Weights of a small transformer language model.
Architecture: RMSNorm before each block, learned positions.
Training: a variant of Adam for these matrices, 259M tokens, 7905 steps.
MLP neurons of a small language model. Each row is named by its layer, matrix (up: input weights; down: output weights) and neuron, and shows model dimensions 16-111. Each number is 128 + 24 x the weight over its row's rms, rounded and kept within 0 to 255. Numbers have three digits each.
After each neuron's rows, "fires on" lists the tokens most often at its 100 highest values on Wikipedia text that the model never trained on. A number after a token or word is its count.

L2.up995:122104144125128109133173099170089147092149164196128108095154162147124115115121143124142103135120128170116111138164127126154116113101129120135136143148123152129129130133100141130082135111141108143085118141139116117119108184114137124127148151116113108098149168127127093163111148107145106140
L2.down995:132135092143138156110069161115162134152111097037105129165101094097112158135147122145123143122132125096122150113098121135098158152150124139116130108107125089115107129127147112128186117130125132124186125106120143127124150096118107119145092113129170134153117100143110173093170093131106142121
fires on: "vent" 17, "umn" 10, " rel" 10, "cess" 7, " GF" 5, " Tall" 5

L2.up831:131121138123133137122102163143095133143143115146129104124139112143125055075109113114128118126172114135139136109119113153120157062127112108124117255115118081167160100109140125121123182120120145143119148135119163143123122133158150100136121121184134144122119147126112101124127125098182111118
L2.down831:123114129142144113142144127135164130128126138074097141136137150129131186153139134121130127129104124135132133171142117110134098176118157141134115063124098134097091149134110105145121076139149098115118124128126101125124131105115092110123124150106126122157139132117127113138127115127099117134
fires on: " |" 76, "|" 7, "ing" 5, " the" 5

L2.up563:123121139108131140122144140131111126145131111131135136160151089144127114129121134094184166139137148117144101125158163140143144126096105107086105103136169091156129163130167126145128129103103145154072137143103111128133117153071133151114161111143097124132148133090116154168095098122126129164
L2.down563:133129134148133102142119129117144128112132145136098128104087139100139152131145127164085086116141117149125146173123098127100101122138181174127135183131096182071123104115088149115116130149142120100191134097144157129125120093180111072123113153108166125126142111155122114127148152120134130101
fires on: " information" 15, " next" 10, " leg" 9, " details" 9, "$" 9

L2.up635:108088105142083121102113102103109115163124065155136139106145116174122104128079097140159102177115083121116189131106118167093147157152100150155122145132137135150095159132122161129087132164142128149129175148128097144132203153123078125115106152124108152134132123126135086123116122114127087092
L2.down635:089157128086159121138118110141123094184132118108145127123134083106133140125126166122111153151122149125076134105147088163118133096138147131109137118106116142117153134102148107146113153142078154132103146116120118170130147152123129137120164139155146147115141137151139140098228119139132147124
fires on: "F" 14, "O" 12, " Kal" 8, "M" 7, " Leg" 6, "N" 4

L4.up60:126101149093090126095098160129126118122097067136103121150089151109121127138115109119164158138125109147143101103076145104167135140173132127171163128141117132181105078064164124150154128090145131119104145098105127101117117168092100101173138138127126142125186108151115125087141133100126115112
L4.down60:122121122138093154129091099085151157154147116100102130104120135142131186136113110136113122000154140157136179102078133136148123133085064125153157109123157095126128153144136173133136143151133118112113152158176124152085147150097150103127122128128123114110129177132156126120152140121116101141
fires on: "s" 69, "a" 10

L8.up291:094094152145121097172175110153134161156122142118142111126156095127140132143134141127133129161135138153073122125154106174120112117150084149107112129145135097022116115156101130107105133153108110152100171102096123139129124139169144125139090128155155130135138159160126125131095092120128118095
L8.down291:120140134124123155130082133129136115090138134109095088142109112107166121138168168134124121148089101190118130129113165132140186141142073151148145119133112102124176113089151186082140111144087119141104130151131120170133124156131157167122093169176167135114118129073147104159106119110136147168
fires on: " Ja" 21, " l" 14, " Candidate" 8, " ru" 7, " Saint" 6

L5.up422:144121135101099130105119092087125123146175072124128137102123076121106108129155150147153106108106103152110153146099165144116137127115137097121159100109121133191141119121111165134096140116144151081174124163120193132149084108148141127091117108128145127132120158096125123106113153106133098109
L5.down422:146113116120129104101123099119117118144143090152117119168147092170102130078095153125097152124148115127185154149140166117144157081134126179129138119099124146111115125121074127147115133100094103142163158121120147135097105109085064127136109130106146130123108143146119130093116158135152118110
fires on: "–" 48, " int" 9, "ley" 5

L8.up451:147156146113124162140111125089139172145153113103114170081124122148137152122116101134095123177143109128117140105136146161112122147137138082096143130111174155193112151168121115170117153155155146137143118154155134147112133139135089110130135117109129131111142138097103121104135110132125143189
L8.down451:157099149135135092099103128110117105139128134120153106131106145105085123131054093104184138121089140114163160113143156144133101100078132137135088108082106162085125095144134188110140116135157120137126121127115135153102100123126120099128164116138146095145117187129105120146170151133131127147
fires on: ")" 29, "ow" 8, "mb" 7, "da" 7, "de" 4

L5.up677:137172103125144123156108130098102095162121081081145132131131160104157129126120111169111129134132135124125127163147132092161154178170131133104162130145164129096119145116128121098119135155137158077147097121150132141132130132116137135131112126120121103132140166124116207178127078130130134090
L5.down677:079137163109142115172149104108127117112134131143097130140149094156181142152108098127101110181109133194106094108139153121170132098159093116119134119139139136089117151114169168099144173093099146133135121133112104154131157160085116161148130106142132091155097111121169125137080154121096147128
fires on: "\"" 55, "]" 10, " Court" 5, ")" 5

L2.up696:133122129122134121108115125124092125131143103165155099112116108134155050095133128109128122138161120134122152070143129150121121049135129140125124249119122099169168109108102116113131194124125145127116129108119141128106125139141164123113155107172137118107143143106135126130130152124171114131
L2.down696:135128116141146135152142129126152133125130135078102142137124150126124195128137119121134125133104123123128132174138107119126125169116132124130118077124101138112070142141108121144129066138162103125135128131138104113116116113120113111121118147097120127160141139142130115133126106121127125131
fires on: " |" 70, "|" 19

L8.up850:138141143099126106147144123120123113133089152163141134111106097141155117154154095121128089136108124152123145165125128103109114132132147151166112128128094136145135185131131134118116105142096129129089155115111127117114138160104107130131126146101130163133134151142117167115151188122131078136
L8.down850:120087125137152126119135123151137156115161139114099103133131129143130153109153122160069123156155140133117102156103128155137139132154134122138138110133147110151137147125102128129131150104071120121104130129131131140161126122104085126126140094139133140124171123103147136122077165132134138110
fires on: "s" 68, "es" 6, "T" 4

L8.up110:120129108129108113159209146149118137065082131146154115146106130116143096088143128091118137109125145157108115159136167162121121100142159144094118127130105108146140136119096159120143114163098110154083132132110183120110127136134132104114141146170153147147100066131150121120095130111130122088
L8.down110:136137128136176130154103135112113144086175158107095136143133107133141156119147116161095083146134146125124126170117132130073136147159119127149146116124133101130148142108139106121144147128109134125103150133112132125132142117140096124135119097130137142120153057110118116107094136130144152113
fires on: " 0" 15, "E" 13, " Al" 12, " e" 6, "DST" 5, "s" 4

L8.up86:096108118158120118146099115169100172125129141109140130133129132147144140183122124106130138164134122122127121119103116147124107148151130154122076131097120129120127123096106150092132119121114110113123145104102167132116123115152138114100126134141132128175116122106121102099110110132126138094
L8.down86:151145098127127130074067122161135099127116136149145105132115127141139122157109152115119106141106091149145125109106134104149150144113135104100136139126113113096112105127153141151119145141197152126093115140137120151089132125099156114141100111120125144098104124156155105127140073092137076141
fires on: "a" 47, " |" 23, "i" 6, "o" 4

L8.up109:104112131129138149151181103111139133120128140118137147080047107136117128108118121148116100120144139108098155139123091103152118122100129136147126130119115144154123171113115184163152134139146101115129104090106175136123128097109103144097096127150129142130139133126103110129113091110127134132
L8.down109:127124112138136099140121132122115135115138092124144107112121129111088139160090131127152142102063160133156128152132144123156085120126144155105143107100140140093112072166115113099135122128165122124105127125135116165124114126131140096126135107130116138129132139145144134123178159121163100144
fires on: "a" 31, "i" 6, "ta" 6, "o" 6, "um" 5

L8.up118:147160119164136113137135111125119121107117117148166141155180110137172139114124139132121162129109134131138149113136121153130106122097117120098098128119089161140134140104098128093174127131138134149093098105099118121132127156099130102138087143161096115062137121099072150135109133139131135104
L8.down118:089114080132169123126095115147136150091136152078124138124105107123117140091122150122134116179177128143141129114149152155103147137150098049160109124127157127169126130103133100130099113124152113116111122156126102123154157105107120131107128087100128117107136096107133149149084108109134132118
fires on: "s" 56, "es" 14, "par" 6, "ce" 4

L2.up713:124067104127104101126115085104113110170109055143132124090157128147089103148085101123145106171116098124087165153103127152087147157157081147146114138136135132142113139156133139131093115145146132153120178121109091152131192162168117145120100164116120162122131107114135111113103095115148118108
L2.down713:084137141104155104135132140124129119172134140131173126124139083093157140104136133121120131139105126134074136076173099143136099101130162160107135108098116111121172120119125105147133142129065120109126132114131130132135163134115137116111170108130145125112124145111154149094196132146124149120
fires on: "M" 25, "F" 23, " Exp" 8, "C" 8, " Dist" 4, " Conf" 4

L5.up491:112119089148142105133119079135087127143086143155160128139111128115119142134112115135138157101134185131107053095118146098147110142136147168116110128100129167090176062134140121091152120168164157139130108119150101140127099166131111120127131150094137119148147098150152148101160163142130092176
L5.down491:120163139093144110131091095135099119082086138141098150153152104127134155110118141150150133155123155154104128109144087119106126129130143151142127124094145107145118180162146135097111109133096150153088131144124105131114119128111187111101169155140161075164156142089134153123091129183124142127
fires on: "mo" 21, "_" 11, "ano" 7, " 1997" 6, "rie" 6, "zi" 5

L8.up617:107123119107139137113164153160129114145148117165158167105100095062125089068124128109107134135125157187145141159156129094136129086153124174119085130139094139125132131137135108102141130105123123078158157146093164132098128153099130103127155118101141144112117129135142110130103131081127100143
L8.down617:141109095149111109137142133114113106109107150131102141139149162091124118116103095222114118096162114102097093124115121112164140088145120149123114137133074120112063117149133160105100098167131123167152131098138162108118131142142103153170120133143128149121123122131131109109147122198111148114
fires on: " United" 30, "born" 9, "ton" 8, "ren" 5

L8.up768:106110119131157114158132114127166156095105125135109143125114147135165130136129128123161127129115123088113119139149119136105094172159104110128139127130155078154119134139108122193109142121088116178158112114110120128127133056205105139116154147072122096137141107115096142117165161127132102116
L8.down768:092158142105123109112137145114094154126141115102125126138108172146127141119125113142122118138127134120146146110121098156087111118126115129158168110112167125133140120112106098115165145115122142097098158133149112135157114117128085095111117075127176133146156109117104143127054152102130141103
fires on: "es" 20, "e" 14, "s" 12, " Age" 8, "ine" 7, "u" 5

L4.up800:163137113115099127123121139165129181141089123142156136163173129152142125104134167172133122127120183118177140159124160155109152119146129144128109129154128126130107121140097110137106119138163087133134171163140142144193107105054120156108090105124137127147128118129065135111121103135128161166
L4.down800:184109119128138151127149105141096117127115167141120148158113104138169068119172144148163101156151085097108108142148132180152109157150149126116080117115121103129125101171145104100151119076098130153118099104101104088156118134131159116142145139132150110113123126160168108138111131155154130135
fires on: " He" 31, " received" 18, " placed" 5, " Q" 4, " killed" 4

L2.up60:157129136179153161128118109098061126152173087146133144133132132139137136142146159129142175147134111126139132124153131123115108120167137150141102161123138126158118126156181128139142131114153121113124126143113148136140146140140107132143109105167097156143113119100048145166125118118152124164
L2.down60:100120126104135131103127155149148134122097131089148135155126127119116116107117083140133130104144153137124108136126130139131134107110128117131147141126129109097114128122141102127132155153111136120125113123137135132104108103138141105135111139103131146118111161133176108124153130134131113105
fires on: " by" 36, "er" 13, ":" 13, " with" 5

L8.up260:143146146116117086099146131088126091099057095189140145118086126156109112066153119121156162168107083123137149157141112117149098141108116097110095127116115142131153130124123095136103138145137099094139130199124087118120142147102143106190172163129164137111118117104187147113143108126131129159
L8.down260:108140140159124135158144126114095151112152137074122126159141151149127136121139115148111121145151133120121116135104127131121124142138140155144150099138137100142108134131108121147132137122130134115099150137123124112154101131143080154133123061157150115136157091129117130136093154100133154103
fires on: "s" 31, "E" 10, "DST" 6, " gl" 4

L8.up727:123127113136175146098177102145108116158141093147137110091083128134140117096114120148104141146137126108144149127127129148126114112114144118126124129099124170185117169137134116090121143135120123137124114144131132133109139155105129153105160113139186145134126137081148113104149131097127137171
L8.down727:158104153140124099106133083115116105124122127124151122096141135110131126121039097149113110098084120091108135129102138124162136100136164100130057117126120125111123099152086135116134120161142136136117141110125132131103069149156101071147091168149135118126127151121116106119133147165127094132
fires on: "da" 24, ")" 14, "ki" 13, "za" 5, " Native" 4

L8.up0:131134125110129086132143106148136121119058146116145100170123139134132089165167151079145185064129171141160128159115159147128134136168142137147138138104122114154149176116115111103110151160152123129081133127142152106149135149127110114143149142131142131119089183118141184113151110156122124100
L8.down0:123123116149136139133128115124125156109169137093083140137122133129133142109170129149093116147138122144121123140112102122100137139145112139134137139147136140139145134136131113149153142117099116117112127138114140150175146118114083155129129117121103130123162107123121124132117144123120135121
fires on: "s" 31, " Gl" 8, " l" 8, "T" 4

L8.up659:160161148093108113163148155120150144127118119128155067142158143161169133193127127164128117138133085150081090112132141140128116134146111125092124130137122125100127090147081120132120138156143145141111105144085125133112127146125134069139089131129128125114165097189118150110114082180127125121
L8.down659:142127153099163143152113158085132096113146129106118119136130153118091135100154157097136111142127138154120151149123173107085108141135073140197142107114112123099139174129158120129117132162083106110134129169120083137104153112126120115096108124142142123109125115064136119158087119105127138172
fires on: " al" 26, " l" 15, " Saint" 5, " El" 4

L2.up539:138124085167130104112136098151079138128159144140111085118155164141143115109118124111128159160108130174172132121123122111092131108108135125122135134137154153127145120191083147083112142117135114123091126106120136125083138159123134119109116159131089135100133129111152088154122164090155108111
L2.down539:109140151099146144134098165112179135141096124129147154138109108116110149134128137140140121073151120088082155136123126142180129146148116121120125113114083095132088161103161096144157124142108134142184131113151120128113115126126133107141134074126186125138117140136098169111122100177095146145
fires on: " rel" 17, " code" 11, "umn" 10, " overl" 6, " rem" 6

L5.up442:147132101143097149160100109108092109140111152093133089106154108151150144142116097128132140101149129102135193142146101126133145131136089162138149118113124132164137133128119097115143168092186167113143131098128146131167122148142148120119106135163188174160145153161121135141159129107114135088
L5.down442:127080159156198126153119124159121118117106133162138145145133127122144157127167097105120099114114095149135121134147163147153208135127105131103138128150133120088140106103090182130095105104133117099116101138135162142092139097089123078134104141118133098125144099166127112128092138093133151101
fires on: "tt" 27, " inc" 8, " app" 7, "ind" 7, "ast" 6

L2.up885:129131131118115131095126138124106121143133119158141101122130114136143047102123110120137142137170124145145144096121111140105138060138119126130135252130134099150156108123146104110133187124120130134097137114126153140128122138142160108141131106162129136114147121120112098124117119133167115127
L2.down885:122131118138134126150149134130161125144134142077106146130141160127133198132143131126129123133103120129120141176128112118134107172109150139131124069122093130106077141131115105142137071142154111122130128135122099117125122107121101115126128151093125131156148140128128105127134116116118127126
fires on: " |" 35, " by" 13, "ing" 11, " with" 4, "ated" 4

L4.up156:110094153150068130146130200109126143136143180112090110144109113152136128118185095175109153136125131131078146137190110112129123151055130139124152128140124131093146093116164134102153166109119124122142071167122130063148127152136144121098109146133123135101109136127163102146158147143129140164
L4.down156:137150100121141140139080128123182131122182112091138114128163122125158148145150136171142129067120100134138164114134106107163152148117151158118148130155171080094127145103118097098082133143115128127138136169141137142128098146127157054160157150098087119130121110168097149136147127130109088110
fires on: "a" 34, "u" 16, "ith" 6, "s" 6

L2.up818:125120143149133139135102161120100119136146157144138139116153099151118088107103102125123133126165113134130149127124128150146141100120127095141132247127116079164170114136142163122137154092136149115125139121106165120124104135130136130134143114169118128112113136132118143136140113125194111110
L2.down818:138127120136132122145144132132166131141120132081089134141133161124129191132135119115126128141096125132125156148135117110125110165107150129137112066110095148094074143129121112135124088134174093122123113125128102110115132115116107107138132149092130121160129146111130097138137104120108111126
fires on: " |" 48, "|" 21, "  " 13

L8.up988:106140103107132130176145112143119079102081164096114166140165139154123097095146109108079132103118136080106108131099130207160094155128110148110141125145118143129136136105151126148149118135182144138110100112113116119123131074136113115158112138130141175078119083107121139173164172133134139159
L8.down988:125147157145153119111126119129128146078159128096111133150135128148140149082143110134126125157128162113131130083129129137085131154139122133134149126123147114141147161131129108145170139099117125103110148129133122137166143137125109113129127109128138129159153069127118149127081142110093149104
fires on: "s" 33, "ce" 11, "ue" 10, "e" 5, "DST" 5

L2.up100:133088114095160147106069118112099137097123139129128132131070113126115114139181129142107118091130105144134154120110121116145143141087165110137152125187111143091121114140094110101137142108138153099143156146158160124120122131107111154146115179176119148086185145162100136110134131161119130093
L2.down100:131151128160106112159189135135141117130123125112131127095174108134123163122062108119150129169126147134132118141160122133101108093152088138159138159086118122190136129122143163156096118154122126147110124126102090101112142129151128099124148060076135125174100132092147132136115141116144135150
fires on: " her" 36, " police" 6, " Upper" 6, " Preceded" 5

L8.up193:122111128162169077122157135177106144169071118161142129142150124127150139074159182080128217117134110124130140155165127136114104138107128125130119125125150146121131139109071091123141113167133136166123143154140104113135132110114132139135147151108102145133087099130108129172115134106134118087
L8.down193:121137124146148148129153130109112140072154125069099130135122151143166135105130129142113117144110136122105123130106104149103123121117121153132151129145134124144166139117123102147111127116099133118128145145119139123161131113124095133104112078145135133114152076111127078140059127141129143105
fires on: "C" 20, "DST" 10, "CE" 8, "s" 8, " code" 7

L5.up248:134159120127114131155090115113129130161154122119147091093128133117116137167108142118172143149178133055146145163105113087113162122127108142097121121105106102120157144114115142094159162145137111132173103129136165110132132122138125124105122138146153141101102147146106133096173071117158128175
L5.down248:132117138125150124160128142088121125100123128154168135107134130145103125100162087112140158140120130150139102130140157136146144132145156142065114123134165095083138093126121137142097132157176098133117103129119146138092121115102152140123125170107152098093130127128138107108126139105136156118
fires on: "'" 39, "N" 11, "Sh" 5, "ruct" 4, " put" 4, " Conservative" 4

L5.up781:113143168114155169127089115126102145160149128151094143126106127132141105102121154138099115158146139073139187176155121080141118146148118083145130126131089109080127121131099112125123126148085151085117157149120120093178146155097140159126100125139079148145106101126130107122128144148122176130
L5.down781:128141106148122126149144122066113145163142161145140087162121120126153117167183137121141130147126136144157149171100107133093131137141124117100078126191146108157122100115123142122138090120169164122132124075126106134182121144136130161123103105118127098088092121113166120148122101104134157102
fires on: "ad" 22, " still" 11, " died" 10, "oz" 5, " set" 5, " Beg" 5

L7.up494:112126109114091137135122149060149159125155120172174140122135154147081153113110148104130143141132158136171116119144151091133140131108092164081110126121114137085113132145155114182127104127148162146118082182131129139069124107176126111127152151179137110140108153104136169070138132173139132173
L7.down494:127115128132133120139131142114095179109117096089103108101140114137123121122154135092161127147128082158120132157136132139140082141121108202149198149154108167139127156132106131120133126134139117125137127137131128154130130079137168143113131118114159133145111122179122127162174143083119132127
fires on: "p" 34, "y" 20, "  " 11, "ts" 7, " sub" 4

L4.up384:157172099174108126092097136113134031130130107091134118174178089149125128135112090110140131129136126127128157160163131172119140104149129140180146127114127116150181126156129153127146140144118114109127095112157094133095119100119143151123133121136130141098158134099146171150169144141128100112
L4.down384:103148111133093082121116149167153138097084104131154090109126148102135129111112110104128138124076170124171101129126148131132115091101090181131117142130158146156168098143131117145137118088142144120143130135132141098137103130079131092114169164095179171116124134145140148147075145110108140139
fires on: "tt" 15, " code" 14, "Al" 9, " al" 7, " Bre" 7, "dr" 6

L2.up984:114118124114117125099107144124105138153154119149132103126131111129120075101126101140137131125190115119137142104105120124100137077144109114137117252137142107170175109129162125125115200116135155156115137127114144143140114147134161125159124088155147133139116137124131123144138124129174101109
L2.down984:123119127129147130150153129132162110134122143080097138141139148116131179123140146117129117124101126129109125182138119124129104175108148129139129077121096138103085142119113100135114073129141091127126110141134095122130109118115105119127142151084110126141152146119143116127142123126106119120
fires on: " |" 33, "|" 19, " by" 7, " for" 5, ":" 4

L8.up303:148126128114095116131113152146101152163118118156158089126141112098149100167126120119121178118142139110109099110150117109143107129146185123123160126153117118129135129158124149162147125153111154158101114149105148131140121178118097090129115135145082079105119094142108156114133107135133119095
L8.down303:102109120153135148129113094124123128067142148093134130169151129122132117146132134147093126150091123157126135156159136171042113130142102101167127121129147114129108147094160141084112122114113089077108139151106102122104123087108153178132162058120141108107138125123157141142109100105105162147
fires on: "M" 15, " Al" 14, "i" 10, "ori" 7, " Am" 5, "E" 4

L2.up771:117139152172150160133166131123114124129165188103096144152164112120104128139129095126127186128175116104129134167081109112089131127142079118120108196146128128159118098138108098130121136095112091145098157128090150117135129133137100145174158137193134131135125082132081108102118089152161122138
L2.down771:125122114149138097130107137116156140135122093149136125138154139114115128129126135125135150146120147134137161076124154130132120138131186121131128089115129141111141126129136137113105132143107142120164113121109126142117125086114139108142104137085145109116149109148142149129176122127084122126
fires on: " to" 37, "\"" 15, " for" 10, " album" 7, " Historic" 4, "\n\n" 4

L2.up338:144150104135122135118096143151106114157152115147140113114149097143135068091136117113127143145152099119129134115118110146118158096116111121113121255139120078162184099129127111136130177122124146137121137136121146141116122137141157132148136108184151141110122128121125113121141125118202114118
L2.down338:128122139134140123146153128142164131131117131082096131131128154128127187137135134121135130134105125132115135164148111116133110169119146133133105059119084137092077156124117106137129069131149097116117136132135094124124117114119106120127137148089118119155143140114121121130122126124109114128
fires on: " |" 68, "|" 8, "ing" 7

L2.up654:127118171205116178112126131132092134118149121111128162129156129160141143119069111123109167135117128126122110166130143125143127108138111115116120175105109105186158105139119166134131116087141160092122145130079150115117129126126125156137167132132108123128145114098134115153169135109163104160
L2.down654:127143117092138083132123131116122148120139126096120114148110144111118133131132116152139130125140123130140116116136133135128105102127150151129125113116139131096105146155114126149136121118130134113127153130137115136127121124147114070131105120120123122146104142113125111123145125117129108098
fires on: "e" 22, "a" 12, " and" 10, "er" 8

L8.up492:137090136116132138139094132202181145104133112122118105096084140130126107152124110090143095145133151109171129184114116070139146153113149117184157131095122155112126122062150164139160097106136074120131152127090159124117122150140134160106161127133162111156135120106088111077115137138126134137
L8.down492:102148126106123110106129114157138102168122124156130133155158120121121129165099112161122138123127103146157103109115132128126100125107168158100122143145137147123097101106131132097165151134164152145150123118144147131116147155132157134131132085109140127141104149157114126093202118104134088137
fires on: " |" 56, "a" 5, "kin" 4

L8.up669:133085114132126128133164097121169114077096108131164092148089120157102102090130099121131118158130098125118109132108129123161093161078149082112126126089080139144142170132133152109090190110157125096073105143153145120137131147136134123151112143140127145086119111137170137140145089104129101160
L8.down669:129117129132159123146103132114108160128171132079113126104148095150125139108106145113080113153098165158142134169121155151115112161160136125127139111121143108114127118149113139095128143111145143145085153125120105142111115145138104110135127104132135108156152085120117121130090159094157124105
fires on: "s" 43, "ific" 4, " c" 4, "po" 4

L8.up993:093142120073127122177176131138122082052101122127129114090082150107155122112144101094136109151118153153106168109121159132124155074116141149133143129107069085151143144155117174126121106125113094091079124102135122121096129107132120118099171132125145159157109133133147119143127146138128081120
L8.down993:150132143149121117148081153112117162105161148097123141146115119130130153104178110150052124151151128147120119149098136118098144137169130129112128114122119081129105121102129099113141131137128148125098148118126125137133140131116087119153088126124159120132139083153124114129087133121120143098
fires on: "s" 81

L2.up540:114116126164092131141167174113162143166158129097146173168172102141125116153094123131115148151167124139139139116121150143104114142134132085133093121151128124142137113143140173131080135067122153188096102120084104099106121153178107131136132116167161160150142158143107141128123112110126137115
L2.down540:117160131099170140125110084146102136108089139176115115097094153113140140117163123127149114120092121111120113149128125114145133123131125167123166148118132115106109153118108098096164114162110128083153117119173137152100124097109138112137119136068098114110128101113140118137154115134157109129
fires on: "$" 17, " ft" 15, "000" 9, " information" 8, " mm" 7, " Elevation" 5

L5.up411:123117156113107128097133140100103117143142097110166098097136106119143108181100147118110165135139135115142149101193155154142196169120133182090099129112130126131157126156100117120155125184158151101123127130123118133101130131147104092112131089144099135108126114142120159132145108133110135129
L5.down411:069080172132120119111157132106144070121126142122122130153147157132140129137079150106131125121148100143132125112111128137122117124134118121118145126082138131073138136093122174092143147103130144133132099104126107130134177117121084098133091109080170124123120149125126094111087139133110102170
fires on: "\"" 61, ")" 19, " Park" 9

L2.up577:146118090160141085143147141150116122061161152109147100119113142105076137143146123103151090119127108145117131142140126131130120164108145124100170143179117114165086123112092133120119121149135128132142131154134102116139080168135141105127133185098185114135157149123148132110137141150133139143
L2.down577:137141151094151198116108128122133139183082108141103137154134118157189137090117111129135160132118126109140149122109121133125127102124109137126115106105137139069164131127159118130137140106154124142109112104133155107110174117110086142157106054150088138122127114141115110116147113109116124115
fires on: " end" 18, " mode" 8, "itar" 8, " Broad" 7, " key" 6, " ab" 6

L4.up981:106124176178099129127100153108125129132115185159127114092143151157110130149136122119114129137123164149132127123105136083139121110150134136116115128114112136186124141119187117169157126111109128136076070130063150132123167078116200126145114147129118088081141120119156105161128159100128176122
L4.down981:116076093112101115165128119097150096119147101136135103121142125148157185137115145090140096074143130136131170082095132109130152134159090133161128134124163097114145196120124151136094158131137121156161112141144162144121087146117136135128122156099128127120114163126099138134142130118116104127
fires on: "u" 30, " 0" 14, " so" 8, " Goals" 7, " first" 5, "an" 5

L4.up400:089135143154131134120118163147124091088135157132167129133104091168144124103152119116106137140118137128112126060144128134129119140110131118130138127081104132122163164157127157132154114165171159115122123144072112147136110112164130112168149101136095129095124153138131129120180138088132099141
L4.down400:128105120116116081141089086137140131123159114104147122130124121117106148164125105115171131077137093136128175146165120115166162078148092133135141143133186126121131141130118118104133126154139133151145140161137120134130092117138103099136128108102121158147113114122090164135140134132114121122
fires on: "a" 46, "u" 14, "an" 8, "om" 4, "e" 4, " Goals" 4

L5.up601:116132091142151122113108123136135083135101116132157137127111112120102116133152114143106155107126104128147139143143178099106127093132133132156116125148067183113157123089133124100127151113141073151151088102117185121146097132120146136101147175126140143116146159117153113120126113107141145142
L5.down601:142134110109117107123117096147145147133152136119148170127124105135196124124152089186127161138103140065142166109148169144146083123082119143095101132124096126124123131111100090105152142091127029113065156124148168115128135112145136122158129134153156108143138151182158144088166118126136139119
fires on: "18" 17, "16" 11, "14" 10, ":" 8, " Ash" 6

L2.up227:136108101141154113110142144132070119119146145130144088130114131136060123134141154135152148131142125155120133121112128166158144123109132149154101126171124139127114113162101126134105135144116166130118123126100118135104129127126132134128106173159113131098141130122126150126084123125129152100
L2.down227:120171147101122147152096102115182134133099127129103144113131107154203140132107090137112122125114126083139119151134125110132117112130144117112154143089123126129123148099139124146175110110130124107168132105130154120115117139113105090138144090060172123177118131145125111107195147152127106166
fires on: " co" 19, "itar" 9, " Candidate" 9, " key" 7, " Preceded" 5, " cre" 5

L8.up320:138112115134154122159154084110124169081120121134135146085054101103082143116128159110106157130129132134151152146122140114137141154118112134145154125092110152189128131077152112144118078121121111148131113105146116128160128116155128119153125135118163123136117108092122130098106095118128156154
L8.down320:110162125119145125144136091144151113136117106130119139093129141156097179108074117128193106141123119092171112114112104090127090092162168144099140115095168160177105129161125088172148160137114129118128142114122095127103095115147096124103123098115136132144144148127115158136102137147146109148
fires on: "u" 34, "r" 20, "a" 13, "i" 5, "al" 5, "an" 4

L4.up837:132110158082124127090113156137126124140081151152134103152157082116074125124160082141148072137131093072106114118145142099145129189117127118124116127071122139140132095159119144126156130128126121112118120113104146124123142106156133109147134124129110138134127161140130162104082114112133094174
L4.down837:164121104134135135176098107104157136152145113119113138155131116149090146126135112104124118053105105119122179114157164155126130131130138095115137140136112110173125176162123141132114118161143123112148166188126132160090111172127133125141120121123116154128116102130107114151147135142150100137
fires on: "u" 28, "a" 14, "\\" 7, "C" 7, " 978" 5, "c" 5

L7.up452:164175131118146142130119116134088103071110084177152096134199096129142115111122140072117130149123156138133150111148092110131148115119113128127137142130114110133156148076122108127173093117110144144112137128167141106138146099084151104134150107112150135104135113121145142116144066110145178141
L7.down452:114123129126122113105130115085156104109114150180153169152104100150142103114124152106120159123132096064131154109146163106149090132110102177134150124143115123101113122199111098119119123173084132124120119134136085137148130151136151140118113141164123117141124129146143133115143124110095128128
fires on: "am" 32, "ad" 12, " feature" 4, "im" 4

L8.up448:130147128109137116156165094150088095113149133141125147117160109083122141147127147091107109167131104169109114172109135177139122166151156093153122130087099139087139142156195130132161133141145108133158155134104108131145124145117145096114093117115119121120119138138105160119115172095127135093
L8.down448:168143136142119142119096162122139114151102166141099103140126151112089097124144132146152157128160099139120175166118136112176145128131118143114139155137086119141076166107153180152133093158125117141103114127123113088103149131151160175122126157126133103110155152138120141120107128167110115121
fires on: "ba" 17, "ren" 13, "da" 9, " United" 7, "aba" 6, "mp" 5

L2.up913:122151139150156162149127108120099129099154161146104140122148161152110125147129140126107191126170134124134139124125143112136113108141138111129137187121111108108164129180127123150136138102086139101095114095104122116142147164151084139154148125199117140092134085134119136140147130156124115152
L2.down913:143127092121122098104123155108160150138101126087154119126116140124139113084098109120154134163099093127127153113122121103103134164124167145136122106123133111140100113121125132134132131138174110137124118130127138119114117094149170104126131122086140103154131138112171113118133131098114097070
fires on: " by" 41, " for" 26, "=" 9, "\"" 8, " with" 6